python train.py --d_model=640 --head_dim=128 --activation="swiglu" --norm_place="pre" --rope_base=1000000.0 --qk_norm=false --init_std_qkv=0.0279 --init_std_down=0.00698 --optimizer="cautious_adamw" --beta1=0.9 --beta2=0.98 --warmup_steps=295 --final_lr_fraction=0.05 --steps=6325
MLP neurons of a small language model. Each row is named by its layer, matrix (gate and up: input weights) and neuron, and shows model dimensions 80-207. Each number is 200 + 40 x the weight over its row's rms, rounded and kept within 0 to 999. A neuron's up and down rows have the sign that makes its largest values positive.
Before each neuron's rows, "fires on" lists the tokens most often at its 100 highest values on Wikipedia text that the model never trained on.

fires on: "l", ":", " with", "lor", " to", "t"
L2.gate1063,175,201,196,158,266,167,205,178,176,201,186,194,168,197,182,145,200,170,150,202,203,182,245,175,127,124,247,233,185,181,205,152,253,210,159,255,183,168,169,171,137,190,269,231,169,157,153,148,194,177,193,122,216,235,214,221,200,242,190,230,208,232,165,191,216,202,254,238,187,217,192,185,157,158,277,266,372,142,118,235,191,141,163,222,169,172,285,179,128,291,177,249,207,184,210,212,154,278,145,200,229,127,205,192,183,180,291,238,169,226,133,225,239,208,180,213,231,220,220,148,150,252,143,179,293,230,240,230
L2.up1063,168,179,274,189,183,165,212,251,212,212,112,148,207,231,201,148,241,195,259,258,224,285,212,212,197,224,158,287,128,209,234,147,289,193,238,189,157,174,174,152,184,215,215,204,210,278,174,179,242,179,213,233,223,244,197,225,268,205,176,224,227,264,209,209,273,231,272,142,192,183,185,179,230,286,237,193,113,221,232,228,177,199,162,163,203,207,153,215,191,192,223,186,239,174,138,209,152,205,148,200,247,182,266,171,195,173,232,169,176,167,212,112,201,224,259,207,198,224,178,197,170,107,195,218,184,226,178,157

fires on: "l", "-", ":", "t", "ad", "ur"
L2.gate3126,199,159,258,195,192,205,198,226,131,155,141,158,195,226,203,212,161,117,191,206,193,135,213,175,185,164,200,173,156,202,198,134,213,228,221,194,187,227,184,232,252,236,215,187,144,239,166,216,222,200,214,233,220,228,206,156,199,198,200,182,217,237,214,220,198,206,215,216,144,170,276,302,264,168,219,207,222,163,172,278,185,218,194,230,192,207,206,212,130,253,154,224,168,212,203,182,219,228,206,195,201,211,149,196,159,156,191,234,202,230,192,210,192,170,123,170,201,252,158,195,253,242,172,170,208,266,206,255
L2.up3126,164,183,215,166,197,233,231,139,209,204,178,214,246,154,225,236,212,147,144,159,183,232,255,120,191,226,190,173,196,253,185,142,142,287,225,236,224,251,178,273,172,224,162,261,186,188,228,258,211,249,152,229,258,206,167,247,212,218,122,143,200,187,192,253,262,245,269,204,214,247,241,129,166,140,259,229,116,246,222,212,115,247,238,202,222,191,148,172,157,197,253,136,183,150,166,202,145,230,197,230,187,235,167,220,249,176,214,246,211,160,125,240,227,265,197,217,263,207,116,208,214,224,193,177,208,253,155,195

fires on: "c", "as", "om", "t", "imb"
L2.gate3072,204,188,232,222,207,164,174,203,225,220,189,233,160,149,270,217,181,211,208,218,186,225,149,119,262,185,214,240,305,164,214,269,245,198,180,226,182,233,146,246,197,170,180,171,194,273,261,188,165,205,209,210,289,172,175,180,127,253,152,200,261,194,192,203,170,167,229,261,205,231,213,221,174,191,217,154,197,125,204,314,170,235,178,252,226,207,188,246,219,173,143,204,241,117,152,207,165,241,201,260,219,171,142,116,199,250,105,280,218,211,185,179,252,307,173,213,192,187,193,205,172,200,277,162,167,174,210,185
L2.up3072,253,209,167,195,150,174,242,190,213,202,274,184,175,195,215,160,219,158,244,212,223,239,226,196,122,182,97,111,164,194,240,131,183,151,227,236,219,134,178,244,161,149,203,146,150,139,160,266,187,242,246,176,196,206,190,150,237,182,274,243,284,182,175,242,205,261,185,257,142,267,211,276,169,254,220,196,218,224,191,180,227,127,353,127,242,254,181,214,134,226,213,223,175,194,244,197,215,193,236,157,216,193,146,192,214,189,209,274,234,149,204,247,216,147,178,168,201,216,260,171,103,216,150,215,278,256,222,251

fires on: ".", " is", " be", "ow", "h"
L2.gate1799,193,205,197,225,186,184,193,184,203,257,133,161,193,240,234,238,187,178,128,229,154,192,226,246,192,197,224,256,220,156,252,222,200,203,147,147,234,163,166,186,210,200,242,224,292,178,240,187,191,165,214,167,162,243,166,198,277,132,213,214,183,235,230,220,154,228,145,227,130,194,121,204,108,258,143,184,148,252,116,197,217,156,215,187,220,289,202,193,195,199,197,208,206,199,213,215,145,191,212,66,247,212,249,183,219,78,203,281,190,219,215,199,199,214,142,196,187,197,148,113,234,228,225,158,196,207,223,166
L2.up1799,244,225,227,217,188,204,234,186,160,191,162,203,212,223,173,186,236,176,209,177,155,216,159,188,186,164,231,201,148,233,180,207,192,197,166,238,130,174,249,145,173,175,112,135,188,200,256,206,243,244,187,334,251,219,255,161,225,217,141,218,146,142,219,189,242,161,242,283,175,197,153,148,245,250,154,243,162,164,221,231,231,171,144,128,196,161,219,234,230,259,280,172,160,160,147,230,187,261,197,215,231,199,192,217,182,160,222,234,269,269,255,128,175,181,221,263,267,204,150,232,217,284,213,165,215,278,160,215

fires on: "ed", "ish", "n", "m", "ush", "man"
L2.gate1196,188,125,171,225,190,227,187,163,174,184,205,202,182,183,188,190,287,132,198,161,192,167,225,192,237,187,103,192,207,232,248,188,234,267,226,192,256,268,181,192,232,261,238,228,285,131,147,221,147,237,210,219,218,166,216,191,250,164,164,256,210,214,213,321,238,149,244,248,270,218,162,228,237,221,208,205,250,154,269,175,186,116,233,188,247,191,197,193,295,166,172,234,232,183,171,220,150,228,111,213,202,169,204,244,125,149,242,189,219,109,195,184,240,257,177,178,224,173,249,211,156,197,178,187,205,171,273,206
L2.up1196,193,188,199,235,184,190,238,161,222,172,179,226,229,196,227,230,196,220,212,275,135,171,137,254,195,210,150,200,151,203,230,187,212,173,147,239,175,84,182,226,156,181,174,169,144,260,130,152,150,265,224,209,200,185,141,250,243,273,172,128,188,204,259,124,122,224,154,181,207,188,125,184,207,283,189,197,176,163,212,247,185,201,177,261,186,116,227,193,245,181,248,281,189,186,247,224,157,144,265,182,233,213,252,224,215,192,200,231,176,178,179,245,165,201,264,225,194,177,246,147,184,174,187,201,301,162,246,213

fires on: "s", "ival", "e", "ine", "ne", "me"
L2.gate1499,108,217,188,177,198,199,144,196,140,230,179,237,235,195,274,210,174,172,172,227,164,176,178,169,149,224,179,254,173,209,217,180,175,193,142,191,229,190,309,208,194,247,246,204,174,186,183,175,208,203,182,177,143,158,208,284,160,210,215,214,204,195,202,308,199,58,187,164,176,168,205,159,127,230,164,261,219,201,225,258,209,251,104,181,182,194,172,176,167,163,200,196,153,186,225,156,153,203,189,176,139,216,204,167,177,211,139,265,214,286,281,193,179,163,254,171,231,186,291,184,188,220,305,306,184,220,163,201
L2.up1499,248,234,228,205,223,211,200,137,207,188,207,234,228,199,199,238,132,178,113,210,204,155,133,252,169,236,150,222,174,263,223,186,229,151,209,187,276,217,206,229,216,190,233,180,221,208,227,206,218,213,224,235,129,207,207,270,189,201,159,215,228,225,201,118,175,195,142,166,220,200,238,247,231,213,244,235,223,245,172,258,162,211,257,156,194,175,158,192,183,221,231,190,268,216,171,283,197,240,251,163,182,211,203,211,212,225,233,181,195,135,237,188,245,137,209,129,251,127,211,157,201,242,195,225,206,234,185,224

fires on: "om", "os", "as", "al", "if", "is"
L2.gate3149,213,227,243,183,195,177,235,254,212,204,174,206,231,210,278,218,149,248,260,197,131,210,156,165,177,229,251,169,201,177,241,313,239,198,187,281,226,182,185,240,201,221,282,214,221,190,224,223,249,211,181,215,262,184,174,233,217,217,158,210,291,215,186,198,134,201,221,252,252,315,308,170,195,158,245,167,155,203,179,216,183,224,216,150,245,233,182,246,229,262,155,164,89,228,241,187,244,228,198,215,207,276,161,277,191,217,159,202,198,214,162,171,221,196,207,175,194,218,221,209,178,172,231,229,196,189,172,202
L2.up3149,185,99,247,136,221,193,206,219,237,266,199,230,165,198,204,192,173,267,249,178,192,209,185,171,181,212,150,294,211,183,211,174,209,252,248,210,236,210,243,112,165,216,222,178,143,218,189,177,173,164,172,194,287,190,218,157,225,201,160,185,272,247,118,166,161,221,199,177,237,227,229,199,179,213,114,213,198,255,249,112,218,190,219,235,294,156,177,266,161,297,212,189,224,161,235,196,240,191,179,226,131,188,216,173,185,239,231,276,166,137,223,201,195,187,260,178,275,152,167,165,207,231,168,239,216,248,155,133

fires on: "-", "–", "y", " –", "sh"
L2.gate2208,199,269,203,141,195,141,240,117,140,231,147,185,219,180,209,196,196,281,263,219,235,170,195,231,187,267,244,187,179,207,255,169,168,226,206,191,202,177,200,221,195,176,196,222,197,219,193,135,244,193,189,195,143,258,230,259,138,127,207,221,243,138,174,169,217,186,241,189,215,189,198,182,229,186,232,243,181,146,216,191,267,233,216,154,231,239,199,218,248,173,181,137,259,227,166,242,177,181,282,229,177,144,231,219,102,151,277,120,265,166,183,215,174,145,209,213,234,223,167,212,211,254,207,233,200,307,163,198
L2.up2208,216,145,244,149,204,245,232,145,170,216,216,186,197,161,167,246,282,269,209,201,188,182,158,231,258,201,157,166,326,202,190,207,209,219,163,237,212,254,117,132,246,120,195,208,206,173,264,169,145,253,145,177,241,202,227,235,178,229,256,210,127,220,170,243,174,223,260,172,298,204,151,162,186,213,176,189,173,271,191,193,173,201,221,176,184,201,240,199,155,217,228,222,233,218,218,117,114,204,170,223,128,199,228,163,212,133,227,268,216,287,178,199,183,198,153,147,132,190,203,226,225,271,267,248,178,248,191,171

fires on: "h", "por", "ur", "af"
L2.gate648,205,192,232,157,178,234,250,250,187,228,207,309,115,174,242,221,147,198,170,187,139,163,123,167,214,183,136,225,154,226,144,140,219,124,183,179,178,217,227,219,214,169,209,209,189,228,219,232,186,167,134,212,229,203,175,211,207,185,177,251,185,185,158,206,165,191,262,204,177,265,200,176,190,213,125,210,176,210,223,196,178,182,210,230,217,258,194,217,173,216,215,170,134,150,199,155,226,161,167,271,174,139,234,279,185,184,237,192,296,223,152,71,200,204,232,197,139,311,106,183,204,252,227,285,209,213,207,264
L2.up648,215,208,187,131,132,171,192,270,258,201,188,213,287,212,206,167,180,210,228,128,160,179,237,140,264,187,125,169,209,179,193,158,165,232,147,193,203,148,200,132,211,187,264,258,226,167,220,181,215,160,217,168,179,119,210,187,235,177,202,276,228,170,216,152,256,208,221,167,244,201,146,211,235,261,196,193,175,226,177,213,275,267,244,185,167,199,170,110,215,122,205,195,223,168,191,181,200,202,126,164,194,156,159,209,269,231,153,279,201,170,204,180,188,163,247,201,211,225,197,182,230,198,205,170,195,208,187,162

fires on: "r", "ters", "ation", "ward", "ant", "ed"
L2.gate1950,263,175,202,196,222,230,186,173,158,262,217,198,153,217,155,179,137,196,276,217,210,196,246,182,163,125,219,194,209,198,227,125,140,278,200,225,265,234,159,177,238,260,181,180,177,233,246,119,168,186,235,207,168,203,168,198,223,166,107,196,248,193,203,198,122,213,226,214,158,213,174,197,175,251,172,205,186,273,243,238,194,212,279,232,192,186,218,250,186,169,272,208,165,275,190,175,133,138,249,236,303,247,215,219,158,208,167,278,193,206,168,225,248,158,197,271,219,234,224,217,187,136,195,210,186,181,204,149
L2.up1950,201,183,158,170,255,135,198,244,184,252,189,187,187,267,229,196,199,228,179,197,176,86,205,175,175,216,178,194,185,127,211,212,163,264,233,143,135,168,185,190,185,79,183,249,180,220,286,186,222,279,259,257,191,174,152,145,216,270,218,247,152,174,198,154,198,211,234,204,222,270,238,274,185,205,192,209,222,173,219,184,274,222,312,193,129,156,268,216,224,222,216,241,157,231,234,207,133,249,253,212,219,168,209,271,149,167,219,174,222,203,215,168,229,183,216,173,202,261,205,156,155,191,247,173,273,182,166,177

fires on: "it", "he", "eth", "le", "hen"
L2.gate2068,199,129,193,203,230,203,176,125,229,171,216,198,214,198,249,204,165,215,135,151,210,211,185,172,262,200,173,214,208,216,191,171,154,262,221,169,95,132,182,260,146,219,217,233,218,151,216,207,255,177,299,256,254,237,187,235,175,189,221,154,195,215,185,136,191,157,204,244,218,246,146,254,189,169,205,158,206,202,159,180,167,272,269,235,179,159,229,204,177,202,200,176,185,249,209,202,174,221,224,182,182,184,186,251,113,213,189,215,145,160,248,193,175,158,262,232,240,226,220,154,171,188,174,249,241,264,211,246
L2.up2068,231,219,212,135,207,173,227,223,209,167,190,96,180,187,205,133,263,180,210,147,243,223,203,152,311,171,208,195,175,266,270,231,143,248,175,176,132,213,145,209,182,218,179,150,198,148,163,194,171,187,242,170,234,261,192,201,215,265,271,220,190,183,156,164,185,189,226,223,236,208,266,212,204,190,196,192,147,183,184,203,189,174,186,228,124,194,203,216,165,171,256,252,210,188,210,175,85,188,221,306,187,220,209,238,194,218,195,253,185,206,200,190,259,215,247,172,248,225,181,241,174,174,182,169,200,122,122,229

fires on: "or", "end", "ine", "r", "-", "ag"
L2.gate2771,167,226,217,197,221,227,209,187,199,212,188,222,258,180,250,159,167,152,166,240,219,144,186,179,243,175,160,169,208,197,210,226,238,267,210,181,209,176,220,274,176,191,190,262,284,192,191,176,268,203,221,120,203,224,209,184,202,184,193,252,177,150,188,163,176,239,167,188,211,238,214,154,174,163,237,269,230,263,235,270,228,212,217,145,173,207,258,135,175,205,212,138,199,201,239,157,138,258,278,116,201,168,136,190,163,200,192,215,227,172,235,205,199,217,246,264,184,182,180,167,259,191,263,255,190,179,253,207
L2.up2771,264,179,190,216,210,160,169,180,197,278,174,331,211,164,168,256,215,227,231,186,214,154,245,190,194,181,206,254,164,181,202,140,223,194,214,210,190,272,216,171,195,238,202,169,135,229,210,198,189,203,144,285,203,258,162,179,205,200,227,185,160,164,192,164,175,160,257,195,183,262,147,211,223,112,183,200,196,236,286,149,226,259,208,160,273,235,183,206,188,220,188,203,217,242,234,202,198,267,161,183,236,119,198,197,224,226,238,182,125,212,291,223,183,234,201,197,234,260,107,223,130,230,198,240,241,140,244,213

fires on: "y", "th", "st", "ly", "nd"
L2.gate462,119,173,215,113,235,286,181,196,147,189,189,190,119,260,203,277,245,238,278,216,225,176,100,222,178,260,186,192,194,172,218,240,187,232,234,198,208,171,130,187,212,215,234,254,196,145,168,187,182,228,180,176,186,270,135,166,215,136,100,183,216,146,227,247,135,206,221,204,196,202,208,196,204,148,256,203,203,166,183,227,160,171,176,241,192,171,227,161,171,252,269,204,169,197,192,286,140,224,239,158,210,279,181,242,186,156,135,211,245,198,199,145,216,210,218,217,173,190,188,278,230,158,256,234,176,207,222,194
L2.up462,132,249,257,234,119,221,237,213,228,230,233,207,200,202,117,225,267,167,217,179,218,172,221,180,208,196,242,227,211,198,197,151,202,239,256,194,235,174,232,193,172,170,258,126,155,141,205,192,205,173,168,209,249,165,266,206,235,222,197,184,198,186,141,232,191,225,271,206,166,196,236,195,192,209,215,187,263,171,230,226,231,264,252,156,249,210,199,199,239,132,247,150,191,230,237,191,175,208,104,239,258,213,236,223,162,139,232,189,212,227,233,121,222,181,204,193,204,181,181,199,206,242,199,220,300,208,243,190

fires on: "ra", "|", "id", "y", "ed"
L2.gate2499,248,144,185,230,174,296,146,167,124,232,253,166,141,158,222,228,88,218,257,140,150,214,139,195,230,212,189,227,164,113,208,267,156,145,221,201,233,226,145,212,225,161,216,159,196,175,151,171,197,177,162,217,168,230,161,191,187,234,185,118,207,190,247,195,185,302,237,165,246,175,165,208,184,232,138,145,207,189,163,209,190,217,233,171,262,144,196,208,163,189,245,173,261,266,213,153,255,154,213,264,146,228,132,203,231,185,157,184,225,200,197,223,86,221,126,184,154,198,191,230,239,198,200,119,239,191,215,206
L2.up2499,201,227,252,191,216,228,242,147,156,201,204,182,159,186,214,230,208,189,204,171,167,342,206,234,186,215,203,214,195,237,136,187,214,179,263,217,158,212,211,144,217,258,163,151,250,208,157,152,226,214,222,154,189,200,176,209,155,181,188,220,202,152,86,239,198,239,243,182,165,233,190,204,260,196,200,154,197,280,213,264,158,210,183,161,205,148,214,142,145,182,245,196,225,262,218,193,204,163,169,71,205,223,212,138,202,229,198,210,236,162,222,265,199,191,223,179,156,253,245,180,205,203,178,151,229,196,187,189

fires on: "ed", "ab", "id", "ac", "h"
L2.gate1785,242,202,263,201,175,193,202,206,166,92,181,242,195,128,239,204,229,198,231,194,169,228,178,212,218,197,137,210,186,212,277,137,128,157,165,201,262,217,232,171,216,177,275,161,186,288,200,214,233,173,261,238,162,202,214,175,228,201,153,237,195,226,257,212,222,168,207,277,170,261,245,212,221,200,173,227,124,172,168,162,214,130,202,148,235,193,176,221,204,210,180,141,220,206,300,236,212,175,146,244,222,154,179,251,195,169,229,201,185,255,130,155,128,213,139,254,143,280,117,265,243,285,226,184,219,233,218,225
L2.up1785,167,248,210,134,174,208,207,196,232,184,194,193,184,184,199,192,152,172,183,216,162,233,183,251,218,171,186,181,220,218,273,191,203,126,160,218,182,129,186,137,227,121,151,188,204,273,164,226,275,171,249,221,234,190,205,182,169,245,195,189,292,206,238,251,198,250,124,191,225,192,173,210,272,181,180,186,223,220,162,220,225,201,168,177,217,183,261,200,123,221,185,208,247,276,185,243,215,231,202,205,193,180,206,182,222,265,172,263,182,178,228,150,205,153,142,218,166,225,204,232,293,120,209,225,232,188,203,130

fires on: "le", "al", "I", "ur", "les", "to"
L2.gate1586,288,172,252,269,166,108,291,213,136,149,226,222,270,146,200,257,218,144,218,131,216,184,138,92,194,203,120,192,200,232,149,133,141,129,209,132,168,269,219,225,218,197,294,254,240,240,171,200,230,196,172,166,190,209,204,186,268,143,230,258,210,165,223,212,160,228,280,221,231,190,279,166,241,173,169,180,206,199,215,127,193,147,154,165,229,164,174,229,242,211,171,249,146,205,241,200,176,250,215,218,117,196,210,200,220,159,166,218,165,208,157,233,192,238,136,236,197,188,170,201,255,170,213,191,186,190,138,231
L2.up1586,229,235,136,158,210,176,144,182,179,236,208,142,200,229,197,231,224,166,237,196,242,217,280,168,146,168,181,208,256,183,169,213,234,262,137,203,252,146,152,239,170,150,205,182,272,202,163,186,237,167,193,233,191,201,198,198,132,234,225,129,149,185,206,226,220,192,176,119,214,176,186,199,191,199,198,185,312,200,163,222,212,185,248,180,189,179,201,222,164,188,246,167,247,203,180,140,228,218,212,198,211,239,208,186,243,220,154,248,191,210,144,228,200,184,128,155,199,183,226,138,196,272,187,190,150,224,149,200

fires on: "ing", "ed", "'t"
L2.gate2354,156,197,277,189,255,177,237,185,213,265,201,217,221,143,238,236,203,167,240,236,204,128,167,215,210,234,264,248,183,171,193,205,186,170,157,234,321,204,216,134,152,274,172,210,202,297,207,157,278,209,244,207,162,184,200,157,195,230,217,203,227,241,266,244,196,264,209,200,183,271,265,178,264,175,210,170,265,245,153,179,225,214,272,275,246,227,222,191,122,191,215,288,242,297,217,196,151,216,194,180,243,169,197,190,110,180,160,217,231,204,161,218,267,176,178,174,159,307,150,160,214,135,226,228,202,270,247,201
L2.up2354,164,204,190,263,177,210,168,112,123,241,265,253,220,216,182,214,228,206,249,237,251,192,242,235,149,225,191,265,136,129,182,207,158,141,171,198,179,231,118,213,204,103,195,188,173,161,267,194,138,212,181,211,173,218,214,168,181,137,236,107,199,257,228,279,235,232,251,176,262,220,170,331,188,173,217,88,147,254,166,206,202,260,206,238,229,182,235,186,197,252,147,217,207,188,290,186,247,239,209,195,223,234,154,234,226,190,171,225,164,179,247,246,194,185,230,141,180,255,190,214,158,158,200,150,232,257,199,178

fires on: "ly", " of", "le", "ry", " time", "ors"
L2.gate428,223,241,288,244,131,149,203,126,138,169,224,250,292,164,241,216,257,104,225,221,126,237,164,129,224,184,175,200,205,195,210,190,216,215,197,177,173,166,251,196,203,269,273,190,147,195,173,251,269,221,211,205,123,246,212,211,230,247,154,207,192,197,269,220,175,222,174,217,208,134,184,268,227,168,239,211,204,237,191,213,202,168,205,234,193,229,235,177,176,143,219,122,193,208,271,223,152,202,139,229,127,214,149,207,186,225,217,211,172,250,239,208,213,118,173,161,207,293,198,312,166,155,250,192,214,243,230,163
L2.up428,255,194,231,195,225,169,162,233,214,247,195,134,222,160,258,188,125,204,179,230,235,222,193,192,225,214,130,275,214,149,176,227,154,274,243,223,189,261,196,199,164,137,223,220,214,241,191,129,201,204,206,187,286,181,165,198,214,197,153,210,185,185,156,148,211,183,263,243,165,174,225,216,241,225,214,183,279,146,203,194,212,195,140,68,156,176,171,257,177,171,166,265,188,201,218,227,132,186,202,192,247,110,176,199,222,197,163,179,233,212,191,179,187,156,166,185,168,205,240,196,259,243,163,173,242,242,205,170

fires on: "he", "ab", "it", "U", " Ke"
L2.gate488,153,254,251,165,267,174,136,149,234,211,233,180,167,119,222,190,248,185,220,266,172,193,186,155,229,217,145,227,255,168,199,155,172,305,252,131,276,218,185,226,177,211,197,144,213,179,199,252,259,214,197,176,221,328,148,108,243,202,120,176,137,223,251,240,194,190,198,195,238,250,188,143,168,164,204,243,213,306,212,238,249,268,181,215,186,198,181,235,67,271,155,223,111,237,184,128,177,247,217,243,192,206,190,234,243,117,226,218,225,182,228,222,162,124,275,217,160,205,220,144,173,220,154,176,184,231,211,143
L2.up488,135,199,231,224,249,150,180,216,170,239,237,195,190,195,181,215,215,224,183,241,172,293,244,185,167,174,208,266,175,224,159,169,129,212,220,215,163,101,215,231,182,191,172,161,195,142,239,216,220,289,224,233,260,219,133,157,214,256,192,193,203,178,101,256,78,219,249,236,220,217,172,195,227,156,177,203,157,217,150,188,160,180,207,176,153,155,219,221,196,206,214,222,249,192,249,179,188,147,246,164,208,201,199,164,175,259,196,200,190,149,276,177,163,214,263,228,192,234,271,201,235,158,209,204,210,205,177,164

fires on: "an", "in", " 0", "U"
L2.gate240,147,198,150,165,314,162,230,233,280,208,160,216,209,218,161,164,179,162,154,180,158,120,238,219,214,221,199,236,185,265,229,110,190,222,149,230,225,231,149,194,261,153,255,145,245,189,165,191,235,214,155,138,241,246,223,122,176,129,240,212,181,236,186,212,190,223,186,143,183,263,246,264,224,185,227,211,282,298,182,130,237,216,183,268,227,203,224,207,183,201,187,255,147,244,264,162,204,239,227,221,223,256,195,277,184,169,227,176,246,139,211,195,183,175,265,219,171,196,236,186,181,227,213,252,245,110,141,185
L2.up240,224,174,246,106,167,280,200,158,215,209,156,194,221,229,242,244,165,215,224,225,206,260,204,88,251,215,155,270,117,165,180,185,149,264,176,217,274,290,195,163,161,169,252,186,216,193,214,234,216,166,252,217,197,216,277,237,172,204,204,239,238,179,235,151,250,203,217,221,237,249,195,245,244,240,184,209,231,245,262,258,173,256,203,138,246,187,158,258,233,189,247,169,239,266,113,190,226,263,143,146,170,241,166,259,194,194,121,189,226,213,199,188,206,169,233,214,235,139,180,263,233,247,230,203,99,179,182,178

fires on: "y", "al", "ly", "az"
L2.gate1189,223,216,237,246,282,276,265,180,191,240,237,211,195,271,258,212,162,157,239,230,228,212,136,132,228,237,230,171,193,162,176,241,161,233,186,139,183,136,162,214,211,138,192,232,231,139,210,205,223,211,219,169,171,199,189,164,198,136,237,275,129,167,248,269,220,280,234,221,203,247,184,176,187,225,183,244,245,192,275,173,247,187,242,236,186,210,219,201,193,180,166,155,169,187,208,250,190,198,231,165,171,245,175,138,203,168,149,193,191,243,243,251,252,210,179,139,198,110,263,208,210,157,172,190,236,232,136,173
L2.up1189,189,224,171,268,248,197,132,151,177,210,225,85,267,194,229,263,204,184,202,187,193,223,154,215,160,221,169,234,231,147,212,195,223,192,196,215,192,299,295,202,237,116,180,216,215,160,237,183,226,144,274,234,252,150,295,200,167,172,220,314,186,161,199,203,243,208,206,207,244,174,179,240,214,174,168,176,156,195,232,159,254,166,242,131,255,170,240,121,185,218,174,221,237,213,251,152,309,184,223,235,204,143,188,179,183,157,161,148,229,169,193,202,236,182,190,172,244,187,212,245,213,239,240,135,222,209,191,217

fires on: "ul", "ters", "ing", "ation", "ler", "ER"
L2.gate2520,172,157,209,199,210,181,125,216,180,204,259,150,177,193,197,132,186,189,192,197,175,154,253,167,176,158,192,239,141,182,192,147,225,188,201,159,178,225,113,226,112,220,128,120,201,182,123,181,197,203,201,163,253,184,167,204,214,135,159,196,184,182,135,199,214,182,175,252,251,209,124,189,215,187,155,229,268,198,218,197,215,201,272,230,222,222,256,223,218,170,203,188,216,244,190,184,152,163,216,248,237,172,172,184,248,163,209,158,206,186,223,205,261,270,253,257,230,140,174,233,198,167,172,181,219,251,247,162
L2.up2520,287,207,158,200,178,205,144,212,180,210,174,158,186,207,208,200,154,278,241,212,199,136,152,158,156,211,184,233,179,69,150,177,189,220,219,204,230,174,244,175,205,159,217,237,208,158,253,199,242,142,249,188,241,208,142,219,201,97,181,195,186,262,258,170,208,211,134,195,178,221,181,231,297,288,179,218,194,126,239,146,255,198,127,243,232,184,219,145,138,234,204,198,223,214,219,276,242,188,190,186,165,176,199,147,177,214,185,245,226,236,162,216,208,210,176,203,197,212,177,271,184,156,192,136,212,221,168,206

fires on: ":", "or", "ul", "end", "aul"
L2.gate2610,194,196,172,251,182,199,192,224,211,139,276,220,205,169,198,210,187,244,375,184,212,239,129,167,225,227,130,242,217,191,217,150,203,145,296,194,186,183,158,165,236,204,223,217,164,163,141,166,235,122,196,135,160,173,243,163,160,205,179,159,228,219,164,199,326,139,161,193,153,162,265,167,209,240,199,179,180,188,173,282,239,178,215,175,102,207,191,232,215,126,210,178,229,201,179,215,207,193,153,264,201,265,186,150,202,233,175,161,176,143,186,228,179,221,249,231,152,152,208,180,226,213,187,266,208,162,221,214
L2.up2610,181,132,214,209,158,234,261,226,211,146,238,208,266,213,195,213,218,256,212,266,202,219,150,217,155,231,181,199,225,210,213,257,164,204,177,284,169,249,226,224,211,265,221,198,254,195,207,138,122,214,255,232,147,195,215,221,126,178,193,243,285,222,217,169,210,266,182,226,195,215,212,201,190,250,196,150,144,209,185,182,236,204,131,161,173,250,193,123,225,180,185,184,226,254,191,208,148,199,217,288,287,125,183,215,172,253,259,230,160,193,174,264,278,239,230,152,236,234,276,212,198,229,249,231,247,196,290,254

fires on: "ale", "le", "o", ".", " Ne", "al"
L2.gate1403,262,149,240,205,147,210,251,233,205,87,246,238,218,176,159,137,191,178,237,232,154,207,192,237,232,173,133,191,183,225,194,161,239,211,190,153,149,150,171,185,168,187,169,267,214,253,190,198,221,190,222,255,161,149,216,232,194,130,230,116,173,230,143,209,228,189,173,175,168,139,182,277,150,129,208,210,237,182,238,231,177,180,158,204,236,174,216,203,191,286,225,156,84,205,160,198,210,170,255,209,178,282,260,169,117,212,185,276,180,187,231,245,249,153,176,222,148,174,230,203,249,209,181,157,174,230,232,191
L2.up1403,209,244,176,225,268,201,207,264,160,230,193,223,228,208,196,320,238,163,251,192,171,231,224,155,309,199,141,253,226,247,211,179,283,221,218,197,165,205,233,178,155,160,190,198,270,128,198,196,160,163,220,153,242,226,236,215,207,175,181,210,260,243,213,185,222,241,207,177,207,134,283,191,153,222,239,189,253,231,166,258,239,237,211,123,198,209,222,195,171,196,221,212,199,159,214,183,234,201,221,269,332,176,192,189,178,243,120,167,224,207,197,241,214,197,274,222,194,285,148,190,177,204,179,161,164,218,196,204

fires on: "–", " of", "-", "one", "st", "r"
L2.gate628,208,225,178,200,230,193,186,198,186,164,208,197,220,250,179,224,157,162,239,227,305,151,151,167,137,141,230,120,152,166,190,198,295,179,137,164,203,152,255,231,191,205,207,269,213,239,268,190,159,213,187,78,146,218,256,211,178,160,226,217,219,199,197,215,182,241,192,153,175,238,236,188,243,102,158,210,238,209,221,161,260,185,137,243,191,211,219,144,181,207,217,236,150,228,223,233,196,203,205,250,185,251,263,162,269,149,210,198,195,168,187,224,208,216,234,209,214,227,271,208,232,237,308,197,133,235,190,176
L2.up628,212,147,133,197,243,133,204,209,230,216,133,198,217,312,201,219,248,207,232,171,151,152,235,243,188,187,224,246,138,218,171,231,153,157,264,163,235,227,247,183,191,221,159,230,211,99,225,115,239,234,241,206,203,208,162,231,132,217,224,183,156,176,138,260,228,274,213,233,200,276,238,189,139,208,241,173,193,207,218,175,253,204,178,194,241,199,246,158,262,216,186,222,193,212,227,204,215,201,231,179,214,191,257,193,130,162,204,182,144,189,133,138,180,229,120,235,237,181,144,214,125,231,217,209,235,148,177,170